MLP neurons of a small language model. Each row is named by its layer, matrix (gate and up: input weights) and neuron, and shows model dimensions 0-255. Each number is 128 + 32 x the weight over its row's rms, rounded and kept within 0 to 255. Numbers have three digits each. A neuron's up and down rows have the sign that makes its largest values positive.
Before each neuron's rows, "fires after" lists the tokens most often just before its 100 highest values on Wikipedia text that the model never trained on. A number after a token or word is its count.

fires after: "," 37, "0" 21, "9" 10, "1" 7, "8" 5
L5.gate997:128086117108121141116079144099148124130111119125118136084166160094114145126158095116134086063162111124168095124136119120144141063135166139103111107132108139101097167111098110096130113181139114169166108120126153128155129088114088130138091053157112111158141123107171116062110093134107100089138132168138058102120141148040114128158147159118172103136085122144167097157080142101092157147077143127116128090152089156104169102152125121089101160108162129138110084130132129099172120161052126148078169158123153146081162108165160134145101108102077149105200089125089143132104168118132135184127100136106103121144101108109122139155105144201161118098101099134138188149070117101123166124100205132172117120208146113084134113169175143129138095054095170110080111138086161056092105158235184
L5.up997:173119154163121176123141173102136125139129144135180111148100099170174155123068132141124118150121097117130164140161123103119116109092150125149119134108112121171085124098174094212178080149157163160143129073145147092154119165116181153101140088073165143148136168088099124082126123105104117103176149096191072142143155083151074098160180137148065081059134125157121103092079126088168142115114067150110183197164104088126094153149115127149145118140187088146117173124132151175153144142069135179090108159112154097106142089140096087143137119086103197073156101141130142106097144135163087150115143086135091144097120148169160164177128119091127197138155131154094118150135131128155158086145132182127126131189151086115138156173113153179147214088151121064145180153202103100087125124132162

fires after: "–" 55, " as" 7
L4.gate672:133140155169137145120136086076076114159103112074105133123113112148099139133138100131138145093163114132068149110077125183112133101129096078188077175151138104090113134170157147114118081096103071135167209143096187193085163132167091119099180091157074136198077140172105104138149126158141158114150158110071135101159115124143149108163108108116097154113183110145110125133144186155108108090142122147112144123076062087145149098091081112110054164226134098143107171100165099127122129149157096121145111126124088137137103173141095111149067089100164105135156191101094072093098150118097158120126124145114045170158153157149095097076107096178139112168150133158150117101093163122120189074099089135140120129086177145106119104121096168190096187125160084201107107105123124081119150123079153
L4.up672:118151154117161075131170116104075129111176143110132153123085113135117124112132160163144211125124091125097148111078096126105170117107105110139123124155114128091083144153076106149085118101140118154167125133070168140094172132152147136101090176150095190101115052102100151151139135168114138110138132161150187112144092101147114097119185129128168141098115124151110160141094089146070193078157135095084096080164138100081127122122118149156112188058080147153058135089118206192061097151085177077231142104083130106071129128143186093103124174194105171093176122112099123130173085102112156138154122158147115133116111105119092148157085090151131154150160104077091103127115075064113099083138082134130150128145130107065128225113155119173144191149188149128070134130094163145144103168134134

fires after: " |" 68, " " 5
L5.gate290:101170090133111115070139079087147132143184154150139076138112109054116121130120115142091115099141135091109145113130117118086188056146129098153112094127182165149104173082156097169064116138180095085146121137087097115102147141157146126120165104110114066131101156187100094167146127112075133167090099179119068181114119092176109049114132073087043078132107108105186149149119102112134070135105132121149109186129122147169157148140147142191190103179201088133108145111132159125124120128066148206158125128144164193070123098092120022092119142101096084126103105134157168112101168086151150172164100165177126134105137159112115090128157099161178088167096084122095111159087083119123173074145082134161093127127078153079144135127146137128150137141117160115200117169163093106094113155111102
L5.up290:178182102136134133170142130122146168093121128147140174107109146117088122139089152137149129141108135103090137088154124069092129162131142154126166060165140170160176128111062135134089126121143156113147135103073159153142140069154152174071105131089136130101188108165092080148157108060087061145116112132125144140062156154105165164118194126150103119144134089150120121114125171182174137123151148157075112090095051071160121207134161146140097135130199096135173128180166094137125144083131114132158154175103163138122177096100089165175075117142135125146123136115065120137165168065152113136142153141130120133097101122128109090109108146159132166089103130174146133093129184089124097087139151088166098150138181053128125101163184122147177091153209106114155076130158138113193160134153141

fires after: "9" 29, "," 24, "8" 6, "6" 5, "." 4
L5.gate117:097090121116123134142124108171114093136145146105172066144145086139148125157128144146135070149172065142136139166121104088091168160150063120101068067103140117117117133130115155115116149098098116158105156127086155111150149159150122092109142111110103110123109137124156139125149121096071133084156130083106110191119139168144109113111074145147119104149078138157123136098108148143097105092083110099150058060153177129153078131112166116127075132141138124110114129108145163124121063133133121192116104139138154138116188103174103106156172121145111118128123095133121202155163160165128202116121138132169070079151135090098167102215116155138095091120067111112176135197146129130075115145178164076180075131109197095120150100105178164189071146083129121122167128178161192093083153115145124
L5.up117:133113174162204090120191180150139169172108131160113152100157124136132121110128057143130129147121085059074142143128164125115154085126142103148114082094061203090150112201130131155141102153068091120130141079108117120084112154122129153105158064132093105120088147132084095121106130054065140110084143101151151130087126151131079141152144123156133140114115072094144065106101075141133120144112072092155135115179078074101055134190098114109161183122126148154180117153144126115130104085121124140115140132138160149119146149131091150139103151137173097129087097072100138140072133149038159139180096191113123102116123132105108148120092100098081166148082141170125178152117113123144090124122118170190103156111070087092120167129096173137096142081163127125119121133133145166201149096154147

fires after: " " 77, " (" 16
L6.gate440:118085100168126063162129109131090126084149136145145110145142128106194121158191112080110138109112130153164134154120133155113123125180063051133082118106143084059165108081124123117069138122074077138117136144131100179140110098172135137120122124086134164120137074065101090090064101151115129153130161090106061172118111087144122110143136143147109127152147152102136128131085102138150111120174142133112136117163149145159066188137165105091151128083106111087114136125097083174144135168137135075090102163083086137090151111126161171115145167124140124074105145113119121116199121189091184170142151169118157148106135165076171058070117134161100120081168149124160108121178107119111099118104070187195101131128111108131080133085080154094134142149144111094205144111103128178164082195083175
L6.up440:146129135148169132118092109119098113132139130130077059100129062146114138140163145136063095062104158095124105140170079123140093133122141157116098106134173153130095099164141152181101119090085151125121130153072191138179086112153144139097173098121162149131165146145177081144131155175134109105096125108132110165132142157115103086097148110102119147132062152103168173082122122125164204082218115111131132163131147151090133099144141151118069087195130108121098127066100137156106124121134134143165099152049141120125156102154127202145150114160097172141140076083137119134109107105093129149088092174071123150101102114168093129131128155133142167133091205074141080107171093131117137141129124186128187082154136128129149155183136161133205111090072110211083122148144125143170061141060161

fires after: "0" 58, " the" 19, "–" 4
L5.gate798:088158143094131101149098082170119121110097122108136074115134094084148045181143135116158086102170127090155132165134173166128074140139093138164140055149076095128164111178133171093104146159155135164140118111157137162157132135142164187139128088169111183125104117068151094172172128107152117161220169176102122123142162189098095115183098096129122089107104133159113150158137107118146056163120101131130097102134169104125106155088073163095154144138129164179162124105118139121134106196117175183158124145087120128176104108155165096097136119112124096161127120129085111170166097158160106088117132129137090137157150144136194099087101103093126135131130086135136102106123171112119170149114057127132096152170153142079123150164105087157154196079145160147153097134120113108100096184139090
L5.up798:178122125128153182112164150128084103101127185176147105147148131096103102129077129122116165133103118125069163104203132179083152093125110087189140108142125142159101178111152055115076181095172106120130132080178098143182139082104143088155168151130120081177153101168104106145092146160067129124171087133141146108154106034171090136134157148163081177096120171137100121160106185144156166170118171118089145111097130112174148184110129162147079087153099109114135166150174144148132108124101060117150176146105121121124158142123099142178135117165123134082115138096192124120150164149124204072102155130127127162169065132130129153111172163070125118166121073074108132168121071160166152070142083085117150139123154116167194182135106131148118152093175153130150174193113090087095201138134108

fires after: " " 88, "–" 9
L6.gate504:132153081131176115121083102109087142143121162088112120141134145096127137178150089151112097089153134151123122153153137116151127114101151090190096132092043098101122073104118162120166148147165106102172176067091161164125130128110115102110171135135099129161072139075164076112160094102138166167096137103085129167135132097129142131111109088082097176130138204118141184105114155072154195075183106143215146090162133159158092141134123130114170147134157151073122129099141151139136121158148136120133097119130104158137130148049136114152146120165105076146172145146161139180121063177144154114121107127114156142132134155145168173154115141157159171107110078135136116149160105086150152159080118181093174059137111093101101149123090118168146110117160111182110133172074082109088091202105164
L6.up504:110150160102171159139119081079119111198061112150065113126088180060143142135108172101089172109118098117124147158175123153135036123066097126140114125075143132178099080080135175186187157083126163067141201090151144139090128164163122123154150149110151141109103151137099107152102107103121139147163093106074149075088174084103172102141103175147099146100126092136121127157155093091138153160087111139173127105096126108110085217137083130175107117112130129112124161136167151120112181123113078119101151121115170094174174079070179143101165150116136169108119144179120159117068149089092149134176116167114211097147160119225192159114199219126134197139121162098088079099123132085121100172131068105089149127184168127073066089137091191126142125134086116139167131126105068172122122109094089

fires after: "0" 50, "9" 13, " (" 6
L5.gate814:116115147101123103127113095126087152124223168183147136119150156088085124112110165077089094096128105065139168147177153146131149136174115114139144143162171099160095134155162072139128180121072154156174104200062173104167165109122169167151100121172155087170149096126180137157112147084154155060140088083150117088123178101096132126120120116162088126134166152120108200153163109083106152102118143105151130129147157099119114124125109123092071120101096120063132159107113067140069115134179130093091173133150147157167151156158125160147076133146080131164152097085144156126057117069065116104139123157086098154169074177104090165072139113117145187173092090144173170107143124091139159099104111074156070147081204169142131131191066138100168138118147088118072141105101142073125111140141103
L5.up814:109140099058061151121126162134142191180111108127168075138091154116153139117121092132081177113120148134209080115171120109174079161089195101151125163175143146140141115164110170157105152142159111071153157031178160146153161111084174114119164165138116165142103081171102093114105129102151104129175089111053117139105131082161167135100118109172169093163108133154197131151091134160128151091149154151154151144133172135090117150162168135116182094132165118188121116059181149133107176116115106167086119114098064155108090086060105140137107091117120134104101124125156136140126117140157134152146181143111094084136121099139070097076069127171139134115130146160077181154131132126174123115130143143107116063177137152113112172122160106085111166123164131153102119196114074148101184165093158

fires after: " the" 19, "9" 14, "In" 9, ";" 9, " In" 7, " in" 6
L5.gate987:158106167118101143136175090156078175132115143136083137106162121115126141114169125104099096110177099093152093133089112112134134102146108075108123124184089161109168157153152144079085163133154173113194082160134181085143098155184130107170114130165137117121142150077157095092125103109120104136090139142129162131098150081093094142110164156087151160143178096159054149091138123131134097121117204119124139079145072131124141112124069187138147091141114111143149140048140097163138206126085072076105108169076111141142145117115156165130082192138126108143108108105146145125151092155174164122090121112112135163131131111155156115096147164141133133166167128105174130130180152090101140126155137134152092113113128117127143126121148144059080176094108106141139089119197138127147125157140084
L5.up987:107176097187095062168125177106157109164170157151160098149093119121107105129171167152088191121142086070185139106089142079092081154081134092127132107098149086071144158137104053171171109146119140132136144171144148155144118134093152167086172130143148102127135154160081125135149103110092095123130114044062102123104114121163140128136178111225093110137119082144105100138148090128139139100120141091115127148188086138159095148087141132140166119215150138180116180117130157196140111127146139128077156139114088107126153130152148071190118127090148067109113127159104134167085173173119089153118194127114057072106090158157152134112162085083080139123109073143222149119130148149145115119054128121124144105113136167106161083094189110191148144123162127121106106105152120113147114110113045

fires after: "2" 25, "0" 21, " (" 14, "9" 12, "1" 9
L6.gate421:132083140103166099184147102156142122165084073146184161154136137156153103103144163152164111172183131092170059094122081169095135144151131141161153119185140114123134134184126125073203139166086121144134116118130135155143174077121133179106101103176161163180146155145134115146143165157107145131124180120141097137104146119145151166136068113127168143136157203181188155105159117135073126126119127126156118155142143133078123090153106146180131163120083151107092144154082127185105077103098109123146176092165137069176126090142137135194109075127118118051086147085118133133127137152165166128098192142101145103062077106115094142075218140159165148138091159167150144071115078198171133122113117100104124128118177098085125119100168161166103110130143187140147101125120105160090126111094153
L6.up421:146161125166134183081189130178155116098164102116097143064129136159086103096155184183155095141134136144098118107170110138141112181090084147141119105115163086103122133128111115152180214134181147125146117179098069135131149178073174100159134142110112139123136158115105147127112157144125127139166112104135080138134177147088128098178131136153114096098080113185156120155152059106167148135103117086155148136083097152164143152163077147189178121137140150094114126203088173111156126107094087139093084077158131139183150152133077110154045111117140103157070124128109116164135139104102129096127145192176113198128152103138178158139124164135130141210116117067148127120056161140130144136118164142107062127143095102121103180148149135152168144149109079149132142167069171188136164129138129

fires after: "1" 18, "0" 17, "7" 9, " U" 6, "8" 6
L5.gate792:091140127097102132155079130086069122108198190052138124117145113096131138184134173152141147123139096113136130136097163070110180121171070117116125160127127090118143168159038113178138162107074103144187137152136128171077160144145145109145091149122115149155127127105095137129125134144145118157135072096115136164111167087148088127074123090205123142122102170153062169097099093112142124158150168129207158140096083106064121115153133153115086108115143125180139151139127128100144169102177096167122068133090153113150156074149189112118122115098088135091115159153083165169121102185117135162165084177139126191111126149081159122133119146106128126109101101120134127100157067120086064098137100126103099132161111108078136145128160098114162185122165068151098106097116106179118151188178165
L5.up792:176089175156181121150118092124082144118105155163132169138173157085158058099116212164138206110090098130167079145118081087080097122089143101122146121070102074169148181174079085103133112095150112126155097176138125158118108161119125164200115136116156152083179132134109157145138152165091091096094116138111104103108146140124190184127132170162053092083107166169108172184120128127119105161174098184127134120049131150118111107153090169169173108093143155101135160113118090115118106159116104098124142159133104069137152118191126096201174130201166090130144150126179176107123146136094197131170125155185105089152141107101157129131167165134114171095087114152152058115183099066076161185154083132101109063073084113115167133141113092093082158129132098171119158144179096159147080133102142

fires after: "1" 34, "2" 22, " " 8, "===" 6
L5.gate648:139111103159121130143126089161070118125186159083157127146179172082175130108076092114119103160108131094085102142175144155109154149172105109114093168101130151112142109139114086098172103206164132142130125143150184179073131158161158136154188138105129161102090196111134121142086050065136142166135171138082092140141168085146136135160085118096129152134089139138121164075139134116164115102173151082214141117122163058166070132125085127109118155123075132091044127094135118192126169115165148159126108159147160110153125097059146176134145127178144084084178110138114171144095130096134149158097081101146085166094066119095065122115111171127131150155102121100099120176163070170140114116106122106120120182174103145115136104103107131150117151110130099161117150138147128155111125160142177
L5.up648:178151070196108084108181135149094158111120071108153155138086130081126061138089174077113083116135118084065136126030131138170116097113108162129106134153092145100127122174136135126169158111166074094117107125148147167179094193127145151118152087154140139155137166132140122085101116115094185080110163119095147153174161065133138143136113111107064131100156106118180159108082048114080164115160163160122111165166177140110171120149130112147164138097114085130063079092136151132108132173152090145138124150114130072147069124160112100136113134093176134183130112160197127130149115103106165127120064104159146121157128079140185101098056093081114092144131149099151131103092200126161092169071153184112135048164158139138180118147143102102135165105171111138123125128120123207114138145148119

fires after: " " 43, " (" 12, "–" 4, "8" 4, "-" 4
L6.gate288:102126115098127119142142149112135171202146141108093050109124101152153118204176123119169135116200158126149069121150147128125101066089127136081119057104146175152160142087136115077119123131110084114162142134106119120113156137128169151114181140107136103157187158144094121075161123144152127103081156172125111140098105118199201162088170093073089107181097118113139147094104136158118121140195131095086127131155108137117115158101116161116159159106163163170202140132134193083145150142143160123103089152188170176143126090109169117111076114135122061087104129122122239132112123145133127090148070170128154124116137154097112110136078145192128145140088129144105159185129118182174093113130139103187095185126153146067157140150084138188134114118104136127082160118140145180090158133141161
L6.up288:139104070092113075134102131128126173173173097117172156136142180092174093107161103130133132139134117074174129104176161105098177112120109166203082137175100149112169163141142136071095156095167118130089078133126136159158108173110118143209132139144144084134151143164133141143167176095101085173107075143084167130106121101075038107179123127168081134149173101114124116129127162146081111122115134159144114105085106149138096087147097143126121144156125118167107118095139061103167176101118158154155120149031111131158115111135092123099085096105158112065119146118131142165171085111181119113091165145101166121120123192171162159140141163075171163118159123129105139076156159116064148064118098085082127125092200152132086117116110084073172195109155103071085124078160086157114080087123111

fires after: "2" 20, "1" 14, "9" 10, "8" 10, "3" 9
L4.gate899:109103081111129121154170118133095177153156128097126171111129113078125123164161123131080141145122157126104095193139171176107124137127164069140175167149098164167132142172081121156119107120135053131168094083121172120097171053146146158144110116168151102162185162128172127108085183134106135111114117124096064163119142146155079104131088090171108113134098204127141128091147104130160122124124134068155127121139118108129172109174124126136076091164152093132169160085091130169149128112103168122112071092105122120136133172066127129142123095178106114190115142137062135153118102119103133088087121186106141157130093137168147150100135102123201159202129168137120157079147063086160163189100116154100110086165112118121122124129075149148150152118109120128146143122119106115109096110146193
L4.up899:114117095149221112143159113121150129143193158071148145106137169107127090142068177204111151176148105157199071116062116110073108182081057115095113125105129081142108155085072113156111177130160115128134074174168151136100113122097121138115106116102113205086129108121150131137146087120136157085156104138087180108144114099153151134097063149114176120150179156104079147119116165144125161138146132135077128140125099114172132078100077070177158162131094153167076089171087170122110137171144099111147116146087174125108098085155063086118125134089149087165162064173092100078164113094084156139130145115132127125153112083116191156130111097090100097104114118056158124135163175139132110095098140149080175129083104166167122136137100094075124122154178139101114148151142111138142150192126095

fires after: " the" 34, "–" 16, " Ros" 4, "9" 4
L4.gate682:104079130122137109110121097151055165175136140106133081128129167069124182164120160123103085149186069102108087119099134177105108101177110129109146088110129132059080105095109109152160081055183114135098127124163172170088144168129138169136117151111149126147130117101081165095120139109044105167101164133150126179158184098172114148111138102122159090099142124076075100130121176106174159153092138120094104062077134106109119104041167180085134103140082095106136116082149097152152163110144128101090098137153146114112110119104139173114135163129124094091136129156137166123156109115087185173172137162081146125187122111108156045146072164162138139132158107082121149115102146168128157119154115166170130180132144112103153089163126118146116091105234177105137078118163121099126137107160145
L4.up682:117099077127073121115114194138094124160155123092110077093085131152116148073106158111109151112083106162182154114098116148146155051138125080191134093137092131098112095111080105135151146095092125138151117118176105118063132099159150125151149176090124193156182157116126125145090150115134116083116102147131091115178117116101086110133093095163151087113146139087122130077101137110109126120103166073093107171159127100120097092054169131127156125149193104133142157142058139110151087091095127115132139183189120159198121179143161163163178085138088166152158138120143112076077120098205155156117148079111100087128141174108099120128117086162104063162122160119121169153137162090124164097112073104138154117184123054115076121127107127134108139128111103184194133145141093139146066122077072

fires after: "," 27, ":" 17, "1" 12, "0" 6, "8" 5, "4" 5
L6.gate187:071132119177152149162127125176192106102132170154093112107134125121081135129083163120149156150137170155104090145119104126134111154145167066108042106167105098114174081102110162097129091123158191165129135137092083142147132166172144128182099110122141130160138142158137108186085101116117132066154131143166130150125140091054113083073100202146140160174118108061130161213135106099116122156135129149100116079104113137135104080129142127090119169145134173123126101166115137153075122193039143160107095170180169082120114187168099124166106150168102125120143143143139113127143188178094106104082188137134135148154096113088072141119104114110128124177078079056188093090109097094150099152104189114113108214121151118144109091113113167165159136144108092116107152095130161079111121201163093
L6.up187:126093092078097157171085113121112094122073114119164177123129123091155173140069131151109101133151123135125159162116152082152043145153150146069153134139106102134097113133144123147111113102094130132105074107081151086116222156164081193147113181147140162113098114092164141138094061080155147099100097141153182127075139157144124085110165117118128055093072100159166195108129086188105081118077144092128176125145214121156055114134155174113180129122152096073119108079222129123119169138148173188122114062137120086092098154100123152097174112103104116119128188170178165130175125073109114187110076132112177088127098100111150140139144102101132160115125140139091155162133150110130114114155126130114088175165152124135098112106105119185174174129140091091126167109073095147094085127091129

fires after: " " 26, "–" 16, "0" 13, "|" 11, "9" 9, "2" 8
L4.gate576:110172137168142117144224090142099143150127154104107144105107138076127179099145160089102112059143093123110173145136148095124171129174177101112084118169188114149086199126112138118149154136099098066148180196146139128116147090119129223140150087188139075126141130153150140169087131146160094122153179120117110077100116083126124131142089111091111141141139133109059160201152121080157114152135207133121126117132112077074098097142193164125111137130142125134133109136079119114088151148174090116147150100091098127130157152141079094135139174099056086133125126210116087145159167156133111138113105097146099106130168170171101118101112166156206187105184181185184169086167157119130154123120114146064083128094141062111090143167115090074138143168171109112097065135116145095114141147122102
L4.up576:122081184147104142129171174112151116138140135149086070069112141074073096153140155120191129085098111110057152077100063151121150141119166097129074084106145112133152158142152062125184110168124095114158124147147130149114116155101109127138144104129080132130138136161169192172126157071105110169131165168170117150168173111106095108182138142119155073142105114088202140125108137146205106137191152117103186124083067147109173129142187109120180091105095128154102139127105139097099143159092063185140136124062133096121161098103110104174102105124139102129060161091104144152104098086188124136158144142128167091132180084179107062092115069120077156151166172188138132173064125132137088154145129128086147153129117095133174133182110079118164107148168191084120097117127107116117056098146129

fires after: "8" 14, "0" 12, "9" 12, "4" 8, "3" 7, " the" 6
L5.gate128:055132108162138154087075123095164090148117116160121119087117156111155155177118190108135132059101150164167084159103141077103138099139148171066081082157148101160133074148133152176142171152146170192187176182183181126108125095157128133107141153168142101149093095144077183151099093124150126159134074107158117154104064120133174077075128078115139125147141185157097093174114108128163082108127162153174112136124148173117102187078144144106134125120115112186155110093106127156172164109102138115071163058121137145171124142135026063132067136102095120112088102115109104148068153138091171171080139142158095113127134121133153136116146097126194137101093096121104124080147107097088078173163160126091139127096111127142164155093117135139127171151126111097059160146066132184101101115160105
L5.up128:173128140111133122138165069071168159128138129132156095121084156079140070114166152144140151138171084130147155109174101161044112107079105145107113130162141128072098217109170071114153200129144161100153139155141160088156167155097133135094168091166079116132137132179109100147067142116113088150160137114085090058122119091151117062096140138170129120131129107123086112137122113159105132070156147148138148142138154116124157083143140062162115185144101130162172165127162153131122140134159144153132184132142161111093134124114092090122136121115084195131125092140145108098164095104077127085135128131105092081091132142155155111210131094095133148100159072112178094107114145138099136168117055141068147154191140106085165154190132103175192177153109132108100126171108141166132131117145131

fires after: "1" 32, "2" 20, "," 8, " " 7, "0" 6, "9" 4
L4.gate349:128125091161110209124113162175116174130117085115135077145113149109160114155163114076134082129121102078207113162141152160139177122117134129086129133065150136138080221084116077096076119103149135111102104135125113119161145146114188111122109126178139075172105126136152083125111115110180141139111123076087067123169161084096109133174193195129121072144134165131143084109152196165107141098126120098179153130127174108140169103184187113111157128101108158092123174123105147115151127114086116116099146120101153179100114147150101089174092177158075127116170082123108107128166092069144116100147173117155104151134135099099160121190116148172111076116101138154173116106101160153143132124152144129146100154129152110176094113114152103123104104219101113101129086195123129139094152145115157
L4.up349:111165067159107173126119164123123148142223147107151140150134145137153124143123181061190091083130088114145122082191100170115115190103136112133132166149174145134106116167159150144124171113164097102113134114172133145085099145099171087130139169066151145079174179112150162111143118085106146118168164146066109143158197110141164174119158139176135070161162128105098148148091085095150197150134172123149107112130185133126147161145165167152096114156088146086144091108100107111158101106099111116095143185124097116108102126121151135154109137150164108121145135137110161140103105068110136134170176123135134114143096149092122132106175057142118154135168102094128145119183112117148087132126146228070127182116177159096091129120108123096209169075168110142080127160139105112146164190138149

fires after: "1" 16, "4" 12, "9" 10, "2" 10, "6" 9, "3" 8
L5.gate424:107088088173142156165097144087167146136151170142135152132089137085138091170098084167081151067125120114122067168121157134134165159176184077172096117179087103060028117100121127127149210169090161149146115095114104106194115128108153083140090120128137055148181155078157152098160128099151155113187169106070158188135177145107084137090177165155148087131107148096120179152141125066131127151087112134099103097116160097120131135136152140123138087139122184099145181096094140070146158067158089103045137114051131119147094126142092061126151163081052108159139118128098128106103163128089080152138138175165081165095127129100107096122120176107139115140161101104086108097171101145106103165154139129159089127143138135070096105106117125134094110112175145093065147150126110135111102123154134
L5.up424:163145203126150181068130159146121095058119164153126187078110114159114152143083129080141054117150126187106136202135121143140138182124133107142075143101163099133100126124172096141145098114141077172150148089176113088128074049107118189112065131120129140108110109082089072077173176146141148090108109125139128076158125122092141052116132125083072125161112118151132088096113110123087189133156107174155206154133098110100156180104171128108136077082103152142107157168121126166133084103088118123127114161118111186132135204167086126146133121165133107075194128183157087096094096119102106148153129107143130134094114173143172184096132108152078129124088108168126170085137068095091111142114152138127110099127089141141151154194143127079134094184158124177108109128174158154152151142097151

fires after: "9" 46, "0" 23, "1" 19
L4.gate906:063139141121138176103109104128086173091180097136176178094117158137128070139147106083137119135138110118157156160125148206135207104144120131176100159176171100161113149122106088155134133099168155117168093173149111171084089116092157208102095112129160147084093053114150117111075148094137121113094151161105123162147101100121064146187136101119119070153088143088163064156093122174171164068104126123144140108116127099100157122153135118085118172147164140128050117108090158114157102125156158154134108085144118168157184095087104116086096167090129122129108095111112150108064090078135167137100130144140102206078105130120129123095096170150112120077126102102187177076156151109087105143126107096138111130152187095155130096080103129124152120137143158174168075128152114099063086145088158
L4.up906:125077130117145096136124161130085154121070106130144143143186138144068089104133127127139168145155079126165117119166113113108152106104132126137110115141073098172092144182126124179176162136151076121161154124157112134093061098066147143131169124074111109104159126173078150153126115100100145153083051132169104148154164109108156161135115112113098162137141190130117178182147070105133195103106094080172136135097135187101175140108142106070127122113105182073185101110146147084115125121052153106187178122110160106097179164110153148127165131107088127129133105119107116131069100114118153096166143129112151150137132175096126093148130099152142174227142212108166131122070154176137058142170130099062147131111138099133138097154117140119111116142129202076107039107159069158129143064113164

fires after: " " 71
L6.gate659:126156095082122097121111112153119111124128217113107106154111128073076091167179119140119145046124105158093104119172087112112076132153130119137123142106072091099106147108132123135091144061172147137168181155113177130099123105129103165115139068110109148118095156130097142139161083139166116153067187163096131129130140117073129138091130071093222207156088103118089155110157081121155125103148135140109116102105202082142132139172074084091129110122101130130115154149180131119130181134107132081147157110074098166193063120131123146132193147135195057109131142182137109142098125108091165141132118160162186124118130181123108122102153141154180160175195128141133125094141093105132127160138087151182182155171145114128076143177119139053153115128136108112094096155063150111139135099086153
L6.up659:100109084130101152091157108139132067190139123106128103136135183197120122124148128153151148120147101103134095128083063193133166160104065076136071090109134133152131135108102167133178081090121153115145132127154083138061177130181122117173153150142112155130092179160135173136136113155141109098137098144168135124086097119093129079161086117157068110180137172127102151151160137142141079072064158090151091138145139127129152136073115092145165125151173117085162173107174128119129164105169146085190108056085173119102108147097189129136157111140055183087110100128152220162094134187174108116144117158101112184109070107215138142143079139106161189099170123087059120098123069115158119121148139143154166077159104115168153118151110091121184086096119110131198137150140131161122091113117102

fires after: " " 31, "." 19, " |" 16, "–" 8, "6" 6, "1" 5
L4.gate517:171215141160141093179154128088127130149114157147055104135095136106096065123079114096122114108128155111127117147140114153143110142166116085173090076114148176042128117148146106127105123211083122166137157089101194131116132148157161121173083163107190083156152117119185095134153142073091082133091194148136138143170186072129117059174128136106085149160151128159111116153160116122121140084167090145130116063110097108134124101115114138119080137125106132119147084157107110140110148165161092111152124096113161138140141109082122170143138093123067131134133165109110141126160144182113136121131152141156089099074081097081111101108126144081066155097082090106129137165122089156127134088158141150160113069046141116149094086182117167190150090116076141145111110143145140102145111111188148
L4.up517:130158123111139162096140102186125103115151152128125097175137081087076096169130132123178144150119134145079176153177137148099141147184093156167109084113118134110103104165122144095072116095109118207149150151105112122157140175101118134134106122110047067140085180200134167201099146079169119101099201109153115133093115070077075083103190158138137101111096120056063154100155152156166141116184099072110078127055178073124151111072155088107123169020102168156142104173101106161132140148158115152074113079073099125121146100145094107143117083165115172123114089122111134179167114130112118172153136131176141151147147169111101161139118143066173117154144097081097138140148122180101121111122134128099140176114109134098155109129144046194109123137080126181127133086176133163112116184157122

fires after: " " 73, "–" 14, " (" 6
L5.gate400:133094090146172113112170119139116113152140056106067138128087165171142123148131108114127110128164193136176069149089075133187085109090125127161082120059103118084135075171132172167139081149149127125146100117137172168129104129179141148127106131127146132135176045107098100106165093130104098165197149171112109139117137130116117106136115107139097128124100140064165141167135118069167127128143063159142139136145110167120102137140111134095153118159147139065115163109168175162061090119113121077121129113131132089101067080147111193157199099150107180040167068135116122155155103157114120152091077139114116066123072144165083186089186143110102127127147187132117124108127089131123136102091117120080068122156089099113124143133109077100133166077125148146114144118160072128125110123132066
L5.up400:204112117111108094087196114117155141116060109086148118185090166137120134141167138112081078144097072145159133177153140112080088167134118103112079154076204115083124101103139092186112110086078155156147179097111158134159125116154128127154148085153114196139109130102110073204083118117158041104072123124136130162176163119155105142114095124138082121116116125091070140067205117191097124085114111116113110132139205128079142134107109163143107100121072166113128086108159160153129119104125087113154112124068156121102147148139154105096129152099124130148094092093147121151084159163168078134152160110155160145123076140186117091118129168108154133155113122083171148092174108173096087153170124123097162118132111166111145164158202148140119154154109124126137110117076147151128151164103124

fires after: " |" 34, "-" 12, "\n" 4
L6.gate1015:098125156180124106115145166151068136189149123097136149085156114075078064081097121095118154162133125154075096134077102166038081117130167077111142153091111117093181109120089172086124129091144139153183162161085116155099104126132111115189124127118118102098126155122117128107118119101106057127123101124168141115132074126179127118139125158115097120091057093114174178147137129097143140164126118098120127158151124101151125117194107115190138188121182122100134116154079117107127063170168193149121095120136152109107127137119215130093067171181139153115083166117110157134085180172103133057113071114126127098059095148128160067102086107189118087107122135105125049172135105154131160094121092099132054088080123099121131161166145115079117167111118137169160145072084104151127163100128130
L6.up1015:078131141158132170183102159074109068070129121129159090132149121151133136184087087165088197127082165137155146155141165129170124135162159113116103111111175128129150090151163130173051163162193087163162124142113162145078143154154116155130100120166159129165120110097117109110174125108084105172143066137114155176111175129118145116111145099187167140116132145108151198165147149105103147137143092147087100121140091119155061157079113161113130143125127148142081119149128158100122128185132123162070097114099150127159118101114182100102086122132136156123118155165098145149119148176113073102132140143115108131142104097170174147102118134123107113153125128185164143105162132089107185158134156178105125113146209093109109141100143173140180133113086094095107066105163151118118172172159184